Weights of a small transformer language model.
Architecture: learned positions, no biases in attention or MLP.
MLP neurons of a small language model. Each row is named by its layer, matrix (down: output weights) and neuron, and shows model dimensions 272-367. Each number is 500 + 25 x the weight over its row's rms, rounded and kept within 0 to 999. Numbers have three digits each.
A block is one neuron, or neurons of one layer that tend to fire together. After each block is what it responds to, as a language model described it from the Wikipedia text at the highest values.

L2.down1:490506490495501523524520557463505486500515467482520503486504509497521483505459467480544520501476510453554439497543466514481507522504475457480504490506461530485503485428488518516491490536512465520483508508511543500520447495533517522463540508492526478488476517509519498505467467456468465507
L2.down360:483477513518455493484540522496526547484530530496480523477471533511504520514502493480518479524455508478546504481494476450505497548493532474497497469512501481515482515467539493505519506491501489492496493496464560502477505473538562511540547514450461534481506520531511485501473462459457523545
L2.down387:446501495481501482473497526456535497503464490481508546485515507469493524483495452487526512505476463433559535482512487467492530497484542438485526473504509528514483522485487483488491515473518457546471505515507527519493476453490508512502554495506477495462468503504499471501461479494479495481
L2.down1443:467481498482514465471477477481536480477465454447502523448534515479500525497486498474513475539498492433523503515482487456483534494493525509510543503501540564483519505482486497480503520497508480504513501499512499496509508516531499501470544507492506535466446515472532491500489483459489475500
Row-start pipes and dashes

L3.down264:482493477446524495446532506484527483471471483511518493500522535487504515496484441496521491503470475453552500487513458496506506506464475478492524510479490540497454463471464528473499501500527492498484535514504533513538465443531497551475537492514484485486465509504512480505479468475492457466
Table row opener

L3.down765:494518502522555528509479513536457511487566492472458527493484570509531476455495477489524500546509455503465516496511477484518518526513493516487511487520484459520497493487505507510505520483471533531563496500459496512471537487514490481489522520495481493455490507476540510462489462484506487506
Plural noun suffixes

L2.down385:503495489512492492472507457496516515507430479521500459492447434513484467490536511507493504520512536541504496497491473533519476512462465513506514517522497533447525507463499502515479520550520494501502523484502506477496502519493481504526507485522486521488507479494486501494559498494522466505
L2.down409:508488499506500453490520455487503497505429483516501466488477472510486453501503506530503506512509551519493482492495488549523464510451491509507528557528497540463520488477490500510477520559493474493502518469522500483512499506497454504503485498541494529493526506487483501506537490522509470519
L2.down562:491506505494505459494511466476510486506441504506476469518467489510476476512511505522482507499515539504483498498516493536535464523438507494512534560556512514478493503469477523500490517575507445488499512473513475487496487511483461502508484505542488513483497499502480499499539490505484488525
L2.down1093:518491507492505460453519475489523489508451502506498476498468494519495455499519485538504527502516546543495487490505485537511455504457479508489507554532499518464533492494480500492484511547504486505498519468513512490506503510494443501525498489535512520464520498494491495500533481510510481509
Name-start word pieces

L7.down0:483525512445495510500497508509490509478477485415499481473489496536516475492471471499499498513494544511513534437481491513471499523513494472489514487507482541500517517521512484500473488490500493471562514462475528485505509555523519467524506518494467490528528516486487502495468503515454588551
L7.down67:488493494484499492503469518526498527462524499481542485512500493490551517461468476504499489483519490455526443468543479487503494482486500538496500476501492492500505464518464470487503467515495556489475518494503498506534503512480507484503506488444474519524485546476498473509518523507528550470
L7.down78:504538474495439509518500524503485464511480480450491520536463513520547517527463491518540496502494480503526520515512530520459476492498504534493514493498531541506461495488489474498481506538490505507519494486498481482491507465484503468540533506564490456538544501451486467471474562460496498509
L7.down110:509493506469516511507524495524518467489528494504492533493460556473512462453533503530504524476516514488532521468519506474535525501497500476502520484453482489531492507477451469510474532531529504512460496490534453525528497536492502479517533508467478520507491496535497493532479552467507537480
L7.down232:462468437490504526483528498527509525536493474457477493496504487519460486501464472494469478512517501472465480491526490494510541556531485504482511520462500495522442522512479504474523533507532474490487544468493487465508509503516477538527485539501508485497517518459515535525486501503455515510
L7.down245:492470503473513480503525489485515489508481497449520488469477472490513477490493488476478495487521510527484478527469470490471499520483492529493455488519510473502514479489457490511468471498485478537518536509516458535505512519465516464524458488516478531551501522504484535492479547484485525494
L7.down273:515505501503469489482527501498451521510497518499509520507446463534551500500553485510516498487488528544486476500484515519507500511456470463502523501471478499480485463506516508446449492532508521431500509506472470494550509461510515473484518511494466511490498525544477515501510499543514530496
L7.down319:507502502509516521533521520529466478453472499500533522525461499496541531538503511491524532509519530494499449516501505505441519509520509497476494500500477492569494475509535466444440482521547503534479483494439416526510485516464469481473495505470502554516460490496491533543444509473512519513
L7.down339:543500484510467504463485519508518497473477504512520527478464531494531513544489493509489541499476525512522468501452514501492468527499514473496456485467485486497548526477503498513488469532498506528475522535468455501501525541522472497475494478502493546493449515476496520506502513510525495500
L7.down556:528477514494477501480500484464515493507490479504508539484535462518491502508432443498491492498516512524498507518466531504474504512494492507495497493473558513500503501509488466517492541469471480517492499527476460491463541513501497478453509463495493488504447497501456482535449524495481531527
L7.down685:503483518462518482456457511477484491488485517462543522513503540516513520470481460470510492499496505523549503496501538494503510496485539516540497531499469509509482506477477489493504496475518498474468533461463509481518473503472512487533484509498552492485518506494525546520485494480484523471
L7.down773:505509495482469479519483491507495474486523495479480493533488536470494495526496465505514506487488504439519466520462515513517491485523546570528497533520484509545440517533495496565495504493512503514514500477477514477501494512533483489486531456530526495522504484501490507509488524475525486505
L7.down793:453514487539472536511502483530528527478491513487495538508452497485513485478500486493481488523519460503452483501495519508454501507511503496505405499493501480513498506492542471478488512524512482464580521510420454550516445482493494480494463494497518496523516476458468530527508527556484522446
L7.down974:537499501499509517581494468516532513456479497488531526494508470518494513499474475477490491528484518473538475504466542483517506559479522493488516493498519476521508509491506491483515522505521511527553522491486521472524499510506507519452508489512466494502523517516438473491490480514487506564
L7.down1300:541511493477501513471483466482518495475567473475491541462511506499555494485510539507530498535499533487565510525509516490461496513500517475497527515433554473498495503478451472470494544473541522475494495540489501500495497485522532551477500516479480506488455525539489504479519501494488535509
L7.down1471:512462511475502520437497459511493538503464505460476532492520474456497453455500542540503510528527516482451476478503524487427472549514490511517490508454541502499504519515472475484471525480533505519491526505487528530503463501505534529525492485467535504533516507473491529499493497457534516555
Passive participle endings

L7.down64:466490494496547489493469525473501489469472435495520523510522526480493501472503454530458512557483447472526495477524523474477483498523524534513474483498512503509515521498536475514495477480489496491483539481494523504525528494486497520537497504468535544510486475529528479444523488469473472505
L7.down146:549490512491483484468509472530510526501505559561490482518505511493488489505486490496457463495510504521459502526552534505541513487451498508450496509482515562469508507490500448505528484502515518518527519469478484498476511503488512518470537497508474466520492521474529546528515491537502501488
L7.down158:503524477511483511507524500512534506531474508491483482502528544513509530493475465516494482501515490491475489477516488496472497544527472527466534498494529533505494519482498519494530517497477501524540490513481542474506502467532490452543489471521508525506524503494533510488499470444497541538
L7.down463:505493491488507465434535527539504520499509520486448471495483561519455512509500487471497500487496502490468473463504522495515487558515475489488520506454461509518499459501489493502530520489523484467532532543452473471509487479515533484534535480486525539502494522498550570505497486506501485517
L7.down752:541525469529454482528474487512537561474536471528497486510530470519534525522498484521427499485477479499515492478527511511483522556496517523496496505501527547535518490477495490530497499466486499508528525503470509487540487495468502535480504490447498455536518495461478517493525515509513506500
L7.down753:488548493559510507503501512507520514479514512501448496521528538493539553494527443506487555507519475485505465506479528495512534478475487484491485479454473501497483483456484483510472471500514536488526500496468461520535485509521474534513494509500518513497463499458461483490490521534477489493
L7.down774:506536512498492498513501483489519474458531496523510541503473506500518486565485499493520537515480488507499479522533523495518543495481515478513549508483491509529462479439485527526497489519514536520487484502555463487506506487481512526483546510535499514494437476512518456497478505497543515486
L7.down790:481456449492508535493521479483501523503439526497488468516500532549498502501470506500454485482525499477493495482527490477528496518483478521481532461500492525518478486530507492514510503513500465504513545506447538504526467478502510486564503506504492548491527519477495507494487463534464533522
L7.down805:480520487506476492494520535500533501475503455500482546487563514485560489525550466560489511526467470469513433510507501461516503500490479503485518494527496505530500479511480470499502486469452492533493535513495514493514525522534465527459503495476544499499505506496497461466495517498493483497
L7.down978:497478519527524515458491510513490508463509455450467540507513471480532467521506486520513518544498487465496462521523518489504455505497492548504485513472490492489469514477470482497492488491518525482478541493475517469502518498526475548450536459503531511504461480495472503471472470495507502507
L7.down1074:432514475496484481498474514497524507517508494484520479529486460528490500565532506518496497472511472471479524531522477508545549508491512482493522496499497512449445488489529449543518473488513511489517505487514437488505520557511526539578513460517496513511480488473474463528474500497537527519
L7.down1086:541478529509522482486445503479484485509461461503540475521507519493499510529485457493519485504547435472481551522456482490523475535535506516560502508510503480540487505472507482516479482487533541510492499525514520518476501536540460525506493496543500487540494500467468504461523492521433483500
L7.down1309:476515470490478574510525492489520506485493511524493491522494537514489506496464493490475519518487531488510469478535506475519518533516479505508513477558525518541496528523510499513528514499489483524472515494438519483495484503475527479542518491501498510501517505472508497541494453495434525531
L7.down1417:538519530450515523451500477465482462506512526448470514510499542503487529489545522522502489519552476529501490484542497505529520493516490492532486502555450508503526439464476509549504512489521470502496497557521496520471515476436522490465528517514532487524507482481506454506471479495497492511
L7.down1486:457506512494514486483478504531496519511513465486503507505490471483466504485502460492480466518512462440521494545540500499476519555510518496564474493499456502534484505532503494504500510508532496502482531530504452512532522559513523537519520490492519508505474467476503474499492512492472484492
L7.down1493:500496473485511489526509492510495537476511487437469521499559470471512509479509533481512519490493502525505539530493489502508501523519531480492485500474521532516464453553536530444511544457499498466486497503456485481537528497483524501473493488495458500501502527485528497509487501465445505499
Row and list-item starts

L3.down1026:549476492491490523408468552444494505553427523491531474525477493477479502474537490484519494490537499485470501509482487493551534487492476497538516482522491529472514526508540485487505513505455524456509527480526497477470524512484466494547512457514539524479538503494482518460527477526502495505
Comparative "more" and word stems

L3.down1061:514472491501500477463509476471509504511447494519482463508460464510455494487516490504494530512531546505491498507492459535529475517486466499506509529521481560464555487482472509510491527545517463543480506494504522501531465527512474497533519458497521525494501502500489490529529477477478474514
Split-off -ed suffix

L7.down155:505488545483506489513506475497536541526483479456531505491509439499511523470478467518474504503512499499476507514496488495494495475495502481472468489447555514476495516499501509475489481515488517512533525473476511506553467531508498493488486500476454492495487527505436506550484463566462522534
L7.down174:485531519538465502497494460527543483474472471500499488502520542481492486498523463538468540489523524521520519517480529499533477525499481485545534513471488521474501501498486482527507481490513513531575529474464482468465497411501487487557502542492499515505509486532527506475502468499526448516
L7.down357:552532487468501526515512479476558492509481459468549495518540498519509521499500528504451535447532500483512525517489488506521533515497497510485519493535503530524482469468501478495506507491499480505513489466506467503496479496511500464469500488539499485500521490433476441520451467507458571511
L7.down426:498519538489502485499533461491483495483500528517492493499446495511509514448517471489514522481479516484508532481502547489481483510527488509452457502519506448509521503500451482493466505526508525464491498472510474504501485435489511492577520516554450487489471493527497506497536518479483543499
L7.down433:506507518517525475457508516463539501518522489518453502519540522493480462523503503518504455524486518525502521505456527502504462520491540501500456491472508477464504490440509538473498551483531493476499491489447440498478468435479503480554497508530490505506523482470520538469514516522483552507
L7.down692:492525508480521512504527509466481515451506501489485478512497530525478425500476503494434485474503496508503569501485479521535518541470477533539484501493471509491521510495554554543478488485520500431477516512534535494510498462528518445531495504481497473507522478504508504490482440486505495529
L7.down833:555530500502514519542502469510557470491532474528533519475496501496495499488506510550497490517550479496493468510502540518482495505473482488498512485497482495483462539486536497506502479497480483524546499533526493493477500456464502513506441475539496491447495514499471486508519460495481491473
L7.down837:507555517474503471508489524477496496521481471490504545476527508467534501519477479454483531515533516481543528508455475501487466462497470502528498519485506422488482514501501476488489495469430497501523448461550512536511453497458491493545500460513493513489508511486482530508457493479499533561
L7.down1020:520503518505519516479508504454553499511523505461475471519505495510494528488509519465488471483515534496474493542518452511521493487469505513474493488523518529495498494468496502499512518487504475491484494468525528501492498520510481464498476535549467439525526546514484544462500483545475497482
L7.down1280:497523461483485520497560493482467485480549488470460504476515533515469476545499522498499491486502540451503508484529502488510534464516514490479493488528527508507482481523503522455539519531493494494501418477556491531475546489486514502491474535491480524450508516523493506451512486499534551514
L7.down1286:586464481535500461470481500483484500498485508531475510518488562456498517502442489503460562482485518485456475480490553519527501526493551510536534508458549496498508496495464525529513523461530543505517489505441475545488482476478518493491553501477472543494500513509537509469527488512490494517
L7.down1303:499499534525509490498512516467503523498531486455479541511534468500493527455488543480488469477501529505499543506506501511484527524492477463475490506525503550483483491471550500515520557488500450473528462463497456469490502507493559503530506519500491469481515509461502508480506478478492503519
L7.down1326:468505559519517476575512472525508496481485478522501498500450461513485510516546482510490515480492510501493505512481528483523457537475465480471564481461529464486498478461508519462497518506505543519502479491469487491506504458475515493488498506505467517499494500531468487547497517544495501461
L7.down1465:497529497471491471528495488483532522541506478473506526457494495514504540476488494516509521531476489499500522541458503522468454471497457541476506505424523459469552508481501498509466543487444536550533531476446524528503518500523501521491495522514477492492498497491478515493519476466478490488
L7.down1466:525511484515502471516497501528477548474493498477527535506522493501510543509489499496430501482503488470542530524472464518474531467481519491465495502529483473481485490480453503480522496518472528454499498474499518491549503483509515446489521518539501522503484487526524459516491500515491532511
L7.down1483:445542472482481505462552535528506489532479479476499524497504525534464522510451489479515468552476484506519509484483479500477498520526503520534505501484439518506480479484508446509483488538491511490457504477498478487466529518527509480525457510523496479542474468468504501514528460489515505485
After-number delimiters

L7.down14:518508490493506516533505529459513536542454492507493464516531485542484498467444533488466554513532503492489527476511521503534500512506498540500537509464511542513511430501518499552485510487521476488497522497510440506523513516537497480479495504491477533518522502521482499484447494475489459507
L7.down32:512502501437518451471534477473427518483495513488518507480475468506509494520472479484484511483478539506504503454489476498492492525489491488516526497463471521518509486493495485492511481493511522530468528501520490488517512529487504510503479471493496520530472538538517502494475487491479545479
L7.down137:451478524462526533498505488465472490493520457482498551458461448479500489480490457489489483513486526573520474494502539515469516531480506530511505476487545505503520466515548512505497516475466515520470494492483498515476535499480484479472470519551508488540487534481534518469457483502534544476
L7.down148:523523503458491478482527537526483502501559494486489510484537500462450474499515458541512495525540483477447483474506453518521470508478473500459533502467511546520497532496449508515510464504488464531474528526487522513551519512532517547519482502540559511470481521463515527501550483507537505486
L7.down195:458489498479531505512485503546493473481540500433531464515472500477468493514503486447493513517515481554490487500449490508486528477491476464507518513489495427506491552485503510521522527508493472508490500488550486481478499511516492511442474514490523508461517508497539526540449517517519476543
L7.down349:481499510507492524513554477464523523453444426514493502505502511469504441547482494527488507488523525480517501458500498520486511491484516490504502510499483453537526514454526498507507486507520454522480522517508449516519486523521454530465513491510495556449465508496530518521489468494474486511
L7.down420:489501532492483515473483516537535493494476465429524482487487486540481475500484520446480451487512502514484507486450488488478493545497530431530506522517525540476519555470537518486473516510501465479471516503481480508476503526466472504512513535472539514551465526481512489499472526508448482517
L7.down477:512508531520457533522501517506537475509515489460523511527513437515528514520528503495459519480501464484487483510497534500505522497457543484488491491507534447503482463502504529506468511478535455535531503514518513515514515531477520539491518493534501495535530502506498477485486535506496479488
L7.down529:517463457511514519481513493502515497516496540507522469512509535510468486508404482524458501497516517456469501510513511471537502535482490500517525502519499535530482488530509533497529504476502451535543509538453526517473497475494503507492505471523537488497503499463550471499461455488441510507
L7.down546:524489499546468515476520511499506524520548512537512513507519508505502523521501542515501486526537510505484461492512483480532508509487523483525524502480506474506468500493529446487482494484454494494511522491482497539517530500558520468494533530491494472492534532522493496526520462447472474460
L7.down889:477449481490492506492480511497508483531516529506504475511497495470524489460480558513460508510457510496553503532524502494509502524499510524509480534458468519543503477513465524496517468509505489518485544502450467526482506522508479504476473506482550539495528535502509491503501517500488501488
L7.down1042:476519471505487503500532572494506472501524492502491496464477513445510457521518508450431517550510515538473491479462462511506549468525488512536518501508487519501455487507552512497459489483490518481515516487495473500515458549499498529511535507465515505538468535505454481507466475503519518507
L7.down1176:523492534493479529482500538466520526505526482502499480513482478483500487481529484517472469506542521535487462470499505513467502493507515510446484499529500516541489475493471497495538463471514476490488517484476497520537514482508531510509474521484518492491498512455524481471508494505505471512
L7.down1279:524515510475477508453500433511488500503511502510526470535551460512512488528539466495450514561484482510486526451501475506515487510525489497496500495492451541509490540518484486528512506473506530525497510533506488476534464533500466512490481527488519528509507519479534545545470497459542437521
L7.down1307:486536473506477517466487514526526521564491516515444466500504501537475478517466472491494480475531480465485496526531514478504468522503490558505518505487470460484502478507539486497518460467504473484488486481505505523479470514506493481503473463507486473512522472457502501518449495513522483493
L7.down1532:460486500551497512513479516525512492472510479505532533513497459523500509481502503497478512489517507457509549482502499496475506471476485486523466505494467510513498494484544498500457501506500505491526509532506464494487459551533493506490505512491549485487489503464549516493504498490482535474
Word-final suffix completion

L3.down866:528490512474508469496505535473515558446485515483480478532517463518462462457535489508461491485522499495510510529483501518536495524495480456505485491536474506462500466507499501535499495447461463499489510512502480501489489433518491493489503465484516479499507518494463439510504435503535473521
Common first names in lists

L7.down63:503517502487466512530525502473513492502532464522492526511488483496529452486477489490525514489465492519508454482561538506527497521512487490547528501563480522531508518445513493506491479524520514484531467485522475509467505525495536517467515500487536500510463480497497445516463496463530496530
L7.down115:458484520463584486459471496472517506530495474492474501467491469534511523501489513537472508512487511496513481512487505511508553526510496481537503523498479499481504479483512491498507494475511427524487526478511499501493514517449518469486507478488529495490475469494518507488442461524473495488
L7.down253:476490479481528504536510520506508460481550513480480473498498503498483518530492491512495516521550493525514485493515507493495532530519513517490482493521504490498514511506533498505508484489504533491548512497470492483472521504477501503536516511498489489489530479518500490514487468441471504482
L7.down278:514543532446509494514498517517540511506480470450539487502513510514463527479465500513511492485513493448515508473482511493503474508481526474470475490499497489467486504495474509462495513488496440501494545533456517475489495494528507476474487490549496510546453528496484527541523475515483593536
L7.down338:495493509494496515464485526523529515547491483489530505516547528511489523470517493535450506493502513531490500450486498500495472493523467498478503501496530490501535503509506474507533505450473434541506528478526499482517490535479510500473544515490504499481476510487492530469525477503515526490
L7.down356:504463457503520521459483507490486558468506492496461484486485542511523517486468479515480508469477531474493492484504540474516463533539432523469515474461512501492480512516492520521545502485499463521513504502476503523472458513471509486532489509477513501505498497490532520509499487518486519515
L7.down553:543510484448498500484498532487485526508509509524496471496509538457494479473467476525511529489511526468479496486488507501496510502505493491523484506535553510480534494498480515514499480484500475481544517529458486509487483479502472483526497512555510503516495497551486452484490463561510525494
L7.down597:517519435507537535477486500487453493518490536471487467510493527485509503503442487509465531501559557475424503453529526499520510538511518499502529500529451488494506533511518497492533494489519476478469514511506484522473467501529476467534509539541546526451525470484504467543455484501465505490
L7.down705:490485519478464538456505540506468564491474504512492486531477508513515516453499477510507479530512530467504498481506524489484464513487491501517485493483492474476465552498510570466517527511511425491512481534471495554487493528506487503479470535477485471492478490487530493467543534492507528479
L7.down740:518539506510478497538510516498487531510479510491461511531491515506501511514529543488471530518493496415537501489493535500541508504512490513488477511506496479501457475485488504484490512469532519456468528516527472509490500556475480433469538494507514514491463501456465519536516472524492501507
L7.down764:458524466455465492487538487489470509489428491468506501496483440534502490531465498527523471440518492460501489504532461508522539460484501537486439508563475517512512532558449485476487512501498501479452516472491469525515530508526537471490518533480465523526497503503496516501500513516513493528
L7.down973:481486514512488534522522486500513539508506479498457497471460500497468549488477503494506501473513520479504547513509516461509477515513501527503473514519498484521461493573500540517511467471469492484518511525502471492485478481505498543536481518539525523484521518508501506530465498496505503508
L7.down1097:524504503498520501475490526508506519520516502484493504468492495493492538464479485508505530506513509504507556477497461532495450519555454526482416481537511494525520449523523505485537471478525480484524520469497563470506487499495497485543494491497507466526475522496522522494492471540479495526
L7.down1372:530504488459532491519491490502536490473508518475459508489482515513495496503475480511510505459540474494492494501499482482509514497514505507519415507507524511477505520486531501483435496470494499473502521489497491536468500531480523485540517535552531491501498518499553493510476466460506506514
L7.down1406:487500522501481528470474488549493483500516491505483500492526482512525514543465440492512501536492489485541451510483506484493513510456535504517469512496535513500466547483504490482559505488485470479502483573445488487475465493463487480482513473488527478504480481537473514488527542489479519551
L7.down1431:494513504520472513531476513513422491502512509486553551505529510516475511493400516484467502488492452523506552525491437500517542509518478480519480473520516492518503475526559509504427432500448482468491497484493479493467490523540464489486475505515482471480506506496490518485531514489528521493
Person-name word pieces

L2.down469:479487513497514508497497481482505486466521501489458477526496475522491482503421482475500499538484515474533507497525516475525502500517511464502491513496500507559524501526483514473484478495487489500504507484523497487493453499486531468515503491477469527480516490530495499457482477511492477521
L2.down817:504471475523476489520527508485526501493460453532518534520518492467458526512551474515456523504512516477526459516503528467529514510525470494491556464485533464491501483513491474500520516497527504505462499516475546520539516508564511499523543494524541484507461494476529483514504457476489490513
L2.down887:492490486455484461473511480456498478460482461488524514492515499446467508507525492479492505497527477485507480495488474487503511501491484489491529513492499508496529515498460445514510539491500464442525521472505498537508519524500507515471533497490541507497463556490499455472470461468516451466
L2.down1201:483487522509481439479505490501490525492477453494539513503514490493466508504484522523498519492489479505483498502499501516558488519484477516470499513508514522491473498470454464492479496531521472496498500489490508499424513524466483493544494484475527518507473502518525483469512467484493489491
Field separators in tables

L7.down62:525536465534503545510506524505533505507535483518520489504502498505474528562496476507488474502496477518482455545459513489514478532517509519533488516483484443520465534536531479504500484495505520557472509501470459484481501452523468521469529455530492505487501487500501494535481488457500543442
L7.down205:530470466530493517549465542546481439473540475533498506490511563479513503453518503515512545502514472451491512495506520483485491503481508507508518499513514500502489525522479528496487499514447481483466517492475543456501479499501481499495517502462560439507531503528511477470512523528495483548
L7.down237:467535491474499500500524530551472513500490499462456503505482496499458577508410473529504540526488513489463528471493522491520525520446531482485567507466505492505508504500520478471536514500478500509488510468463517496482523490492516507528484489517469478550546525497522451468478573493543500525
L7.down248:519522514488563515524510527525482468498509517518508494499482489506499507502528478462520465505496429456500482519472501515477530507487513474507484489478457543499506497511528503499489533481487519476492505491490468498448530521491469493447512503562504502528494502507493539504452457508523504494
L7.down314:510524493437524486510483488460509515508501506532514477500480537484486521486513500501487513480514488478483520524502512485528499503509500545507441489453511514543492479518529478471478515447487483564550490511519530498461452512527516497469479512517507490506476488506486494512550469516510478501
L7.down364:511471520501536470460467495475484507503505505508519484513526467528560507473525469515514498472524500523470523521481506502512471566452492482521505508480467521522446500517512507462466464492489486499508495518495519446498479471506529532521487491528502477494504501492492508507515498502505510462
L7.down542:442559473468487463496441502506515502480490530508512462491486521533533529517525530490499469507508455497556502485513527485482460507521536536509465496476454512489485543498513492478477481452492509467485530480457493519556520520495529496500521508512463466536470521509510523449463461485530454505
L7.down565:508496512556512457477483476503516496501538510536489583451514468522520520525546533510476499489508532495499522525518524497507507488507507481497543485531471447511492499486491479509539487505526543499468521469502542478515501503514503516472564496533510473488499491519489498491498454470468507509
L7.down583:522514503481487516506461461535534515498494496494467519502513519496514520475489505475513473498501516496448522516508518502444508498484500539517518519491514544477498495466493486502512549469508517520417490520515493466515495489528479510538524538537483499504508487500475463498490532492496528530
L7.down652:526509483541525499508505481487539496470554504499466514450516488430462478507531478528546505532506513567448534489525483497492504472543490535488535490509425442501453547495461527524496496526513503496554528505508523478473516483539487503485493491501500518488494519502475487498485505517503521533
L7.down848:487510544471487480466433463549524488498464513501500509508491550514516516478478530519512513500486486514492522478513512497488546500472521516531565498504487506503469516530476480479510530512459480495455502451487459517499515503484491490512564474506489501537498488508509509493442539512484538503
L7.down962:494476488528503470493472502484508541482512511494486499524540491514502446530522480479496540532499513474526496510481475478495479483464535500504496480485508483495483468512473499506472478486511487516520537469487513481494478501515500476529504437496492542480503479521522491502470479504447497512
L7.down1048:524513477490461492548515497515540588506520519513484497561511527522524498537481491476480525474494482511478492490518468516502502489503488522501524478507497469484495468445512477462539463496468508505497494500527481520493537496452507508540532504519507479443482511516534495513495470483540454481
L7.down1133:529461524501507498454491515517532484506496532477509472484501513528486532501538497453490476525494564492468504494522470498496544538494532498532473494458454468517480539475450487490548532478535499502473526440499526517510479498547506510523474513491533517503534484469482530531480505524472469495
L7.down1382:494538489545545517529487485465484508525534545467482495522507455507518495512485520497463507478516468434523499489552516477506520479506484451495541493534499507492529508532474524489505531482536483471504492487511479494512477557537496541496524447507484501510481496518511511493492500487512515505
L7.down1523:504493487471484462511490523509485483462477491453540499467483525511477530508504514527492474499519484546510498491531536519495545488557509485516494495491451525522464471461506524469523455517468526502518501536472463437510500510501442495515501482492524534531431484491495489488491492531445518488
Comparative "more", conjunctions

L2.down348:487486495507477497474515460484494525498434495523487445520441462521485463508526503515496499496494533524493493483511458528524478516482504496507523527523495523473500512482494501500502523550531489523515545491538469499510474527491484496522484491524516525464518492478496525506535486516524452522
L2.down352:497484484509481492481492455479508496513440502512486462510446433502481486525529497492479488510500538535500500517494460530514487525475473520530525520517479532448522528469473489508492532566532499511491537492528485479520493512493473498525463510514501516466519473490460526492547498528532457525
L2.down748:492493492488494478449516463473497533542434490518491481499484437510498492529519488523507485503503545529493492515487459540511472496456473509525514533521466527446528491491519495527489519548523515503497554514520494497537478540499472496525461494538494518488557487501484510486562504487524451518
L2.down1396:479475494509489486474510461485503504506436503520489468516455475530491455527514501511476507501507547537494488490507462525499481516479480521505508512517496537479523493493492503513480506565534499530501539480512488497524489512511460492532502514525491536471504483490485515479547488516531451512
Word-final noun suffixes

L3.down311:510456486489471470450493470465500508483436477500478436517474458523460477517527490515461517491505542516502508518504483519531497474453491506515524521500475547481549496453480506515495530525552504529468481514534489462539475556500463497547507506490515555482512499527509488484508502521536486483
Table cell separators

L2.down416:499491514494510478443507481500505500556441501522506455459487475513494491489502505532493486518520522520485538495500493527527476512479508482507516551529488485499490502475520515510487474543482466485461561486523477508490504523485451490482505518521521489489466502541496487525533471513498472527
L2.down530:502473476508491483477515426490504509518453501519488472494450445511494484492522488521490499509508523540492497509483484534526455506468479512509513521506472514460528492481506492514475526553537489495508541497519493471519491534519477493514471488542497526463535468487472532497559492520548455539
L2.down848:483505479521503481475508443494482501538419501515503456490454457520480482491509512517504493510496502533507485531509490542541454512444510495511515540519483516457514498466504516497473506553536493493506543503527469468514492526500471533527483487502488544480500469493468506519538467495512465510
L2.down1318:477477494514492465428509454471493529511447501492501475498479467508482471520546541488493501510524510501509543498483491539528472475503496453508508529508483524480504482500499501497438522540550516518493521480549468484544477523513484496500515505512491520459476489484454527524531512518538454508
Verb inflection suffixes